Weights of a small transformer language model: vocabulary 19156.
MLP neurons of a small language model. Each row is named by its layer, matrix (gate and up: input weights) and neuron, and shows model dimensions 192-255. Each number is 128 + 32 x the weight over its row's rms, rounded and kept within 0 to 255. A neuron's up and down rows have the sign that makes its largest values positive.
After each neuron's rows, "fires in" lists the words (lower case) most often at its 100 highest values on Wikipedia text that the model never trained on.

L5.gate1492 [122 118  83 138 150 132 160 126  81 142 123 192 144 143  94 176  74 153 128 135  70 139 130 194  89  82 135 136 151 135 142 134 164 148 172 124 182 172 166 118 120  77  96 188 157  59  96 118 117 120 140  76  77 154 135 184  86 173 120 161 143 139 149 186]
L5.up1492 [128 135 131 118 121 153 132 137 134 124 136 145 149  47  51 106 109 163 132 124  72 160 121 119  87  42  67 123 147 129 122 128 119 103 160 123 113 181 118 174 158  84 116  48 143 105  84 109 162 142  87 135  50 168  99 156 112 156  54 148 135 167 129 128]
fires in: "and", "compilation", "selo", "rokkor", "dumerili"

L5.gate1455 [148 131  91 130 158 137 132  93 157 140  97 105 171 168 147 172  77 164 117 114 115 140 116 200 102 157 182 183 128 125 162 110 138  72 159  82 122 148 138 122 139  89 112 104 121 140 130  97 147 166 160  92 125 162 120 100 129  97 165  78 142 153 143 162]
L5.up1455 [189 122 138 104 119 106  65 103  93 113 175 147 124 164  83 115 162 113 143  85  91 153 113  93 131 153 124 102 149 137 120 117  93 134  88 132 130 131 156 130  80 139 125 122 181 156 112 141 159 170 134 146 135  72 125 121 180 170 112 133 133  97 118  70]
fires in: "and"

L7.gate139 [130 138 153 150 129 114 120 109 105 149 120 125 109 225 104 125  73 143 161  96 112  96 164 104 105 114 124 143  85 130 124 126 101 145 190 128 124 129 147 161 188  57 129 162  99 140 113 108 131 147 166 109 128  82 136  99  80  95 131 150 113 169 141 148]
L7.up139 [208 162  95  60 138 167 141 134  86 117 133 144 125 127 127  96 127 116  99 173  93 118 105  97 128 143 139 119 114  98 124 112  77 106  81  93 166 141 127 145 137  68 112 182  95  95 122  96 140 171 130 153 123 150 122 144 135 133 105  97 102 128 138 134]
fires in: "and", "two"

L5.gate420 [113 151 132 170  94 150 145 126  77 140 144 138 116 132 114  96  85 110 159  94  89 119 121 117 117 123 180 193  87 139  72 149 142 116 173 111  92 109 198 100 155  81 124 161 179 143 109  87 137 134 129 135  94 137 141  69 130  52  83 154 106 116  32 161]
L5.up420 [117 122 187  98 142 100 124 122 127 119 135 167  97 134 122  56 170 139 173 170  93 169 166 146 149 130 106 127  75  92  80 144 149 133  57  90 125  98 130 131 111 113 126  93  90 101 178 165 115 192  88 151 116  96 172 111  82 166 119 185 150 124  94 143]
fires in: "for", "with", "1957", "2007", "2017"

L8.gate786 [122 155 167 163 246 167 168  86 111 150 171 104 126 125  86 119 121 194 120 110  80 152 140  75  99  67 149  89 117  56  68 146 133  72 155 105 155 132 109 168 141 146 127 116 144  93  63 106  79 141 197 180 114 156 130 125 157 131  80  94 149 200 139 139]
L8.up786 [138 146 176 181 154  88 140 118 141 154 121 126 137  82 136  89 149 158 143 165 175 140  88 131 113 112  85 108 159  79 109 102 173 156 160  92 159 137 141 134 159 123 146 141 134 122 153 124 160 141  73 133 133 141 139 114  95 129 162 141 109 107 124 129]
fires in: "the", "of", "for", "on", "in", "brocklehurst"

L11.gate1027 [148 199 169 135  93  75  89  89 211  83 185 164  96 146 136 132 134 164 197  84  71 168 129 111  98  88 125  95  89 128 124 173  98  84  93 153 144 114 131  98  99 143  88 112  73  96  87 117 118 134 126 180  85 142 142 122 127  90 143 100 161 154 144 107]
L11.up1027 [134 108 121  87 111  82 174 134 112 141  42 178 117  92 152 158 137  89 186 136 131 149 133 154 151 114  89 160 172 169 106 100 182 177  93 110 181  86 149 119 102 114 168 147 156 159  98  73 152 138 143  80 121 165 132 135 107 143 121 116 148 159 165 118]
fires in: "in", "of"

L8.gate675 [143 107 181 102 147 102 119 136 130  78  92 111  89 113 111  93 108 164 116 131  63 121 118 112 202  94 166 134 151 151 143 107 161 122 117 174 181 103 132 115 120 159 118 104 164 109 104 108 181 116 160  76 120  87 138 152 153 122  50 132 150 107 112 135]
L8.up675 [113 111 192  91 148 114 132 152 102  70 148  73 118 145 124 139 162 155 155 104 141 145 115 117 149 152 149 134  87 188 119 112  42  71 107 160 158 145 172  73  52 166  99 110 110 136 130 114 162 121 136 213 170 111 106 119  96 173 116 114 136 115 114 119]
fires in: "a", "i", "aws"

L7.gate491 [132 131  94 129 106 106  93 118 165  96 139  75 174 116 142 110 145 120 194 126 167 108 212 112 127 123 148 160 119  88 109 141 138 123 100 168 154  91  91 112 132  78 167 134 135 131 173 100 140  71 125 159 151 197 184 145 144 120 143 109 136 141 120 156]
L7.up491 [143 121 150 117  93 157 139 137 201 135 139 123 134 131 132  90 108 126 193 143 110 109  82 190 173 182 163 133 140 116 132 154 196 122 175 119 158  83 120 117  79 122 104  77 128  77  85 124 119 127  95 166  94 179 178 124 131 118 108 110 138 165 172 149]
fires in: "in", "led", "on", "for", "of", "from"

L11.gate520 [113  92  96 134  53 126 102 132  94 151 120 147 106 128 126 120 127 180  74  76 110 103 145 104 157  98 174 161 109 115 131 111  83 131 109 144  55 136 119  99 150 144 134  66  79 163 173 136 151  88 141 123 117 119 147  93 160  75  88  82 143 117 142 150]
L11.up520 [184 147 178 102 142  79  24 113  90 124 141 112 113 112 139 159 168 205 198 135 148 144 130 169 129 117 100 179 116 145 142 148 161  73 153  95 197 121 165 135 122 148 156  43 155 150 113  96 168 149 156 139 195 121 142 133 146  98 113 168 108 102 159 145]
fires in: "be", "is", "a", "in", "are"

L8.gate598 [ 98 124 163 145  96 107 116 164  92 128 146 110 106 113 111 201 130 204 194 121 149 122 126  43 149 107 114 144  56  76 118 146 158 150 115 121 177 173 117 102 176 142 121  63 112 140 150 146 155 132 166 135  90  74 141  94 162  78 100  98  98 126 159 132]
L8.up598 [ 80 150 170  80  79 109 125 143 162 121 192 112 165 171 185 107  66  95 145  64 174 156  92 222 118 152 134 125  84 113 173 116 140 119 101 131 107 173  87 139 125 146 166  94 111  99  85 155 121 177 152 146 148 186 111  89 132 175  86 182 105  85 112 109]
fires in: "a"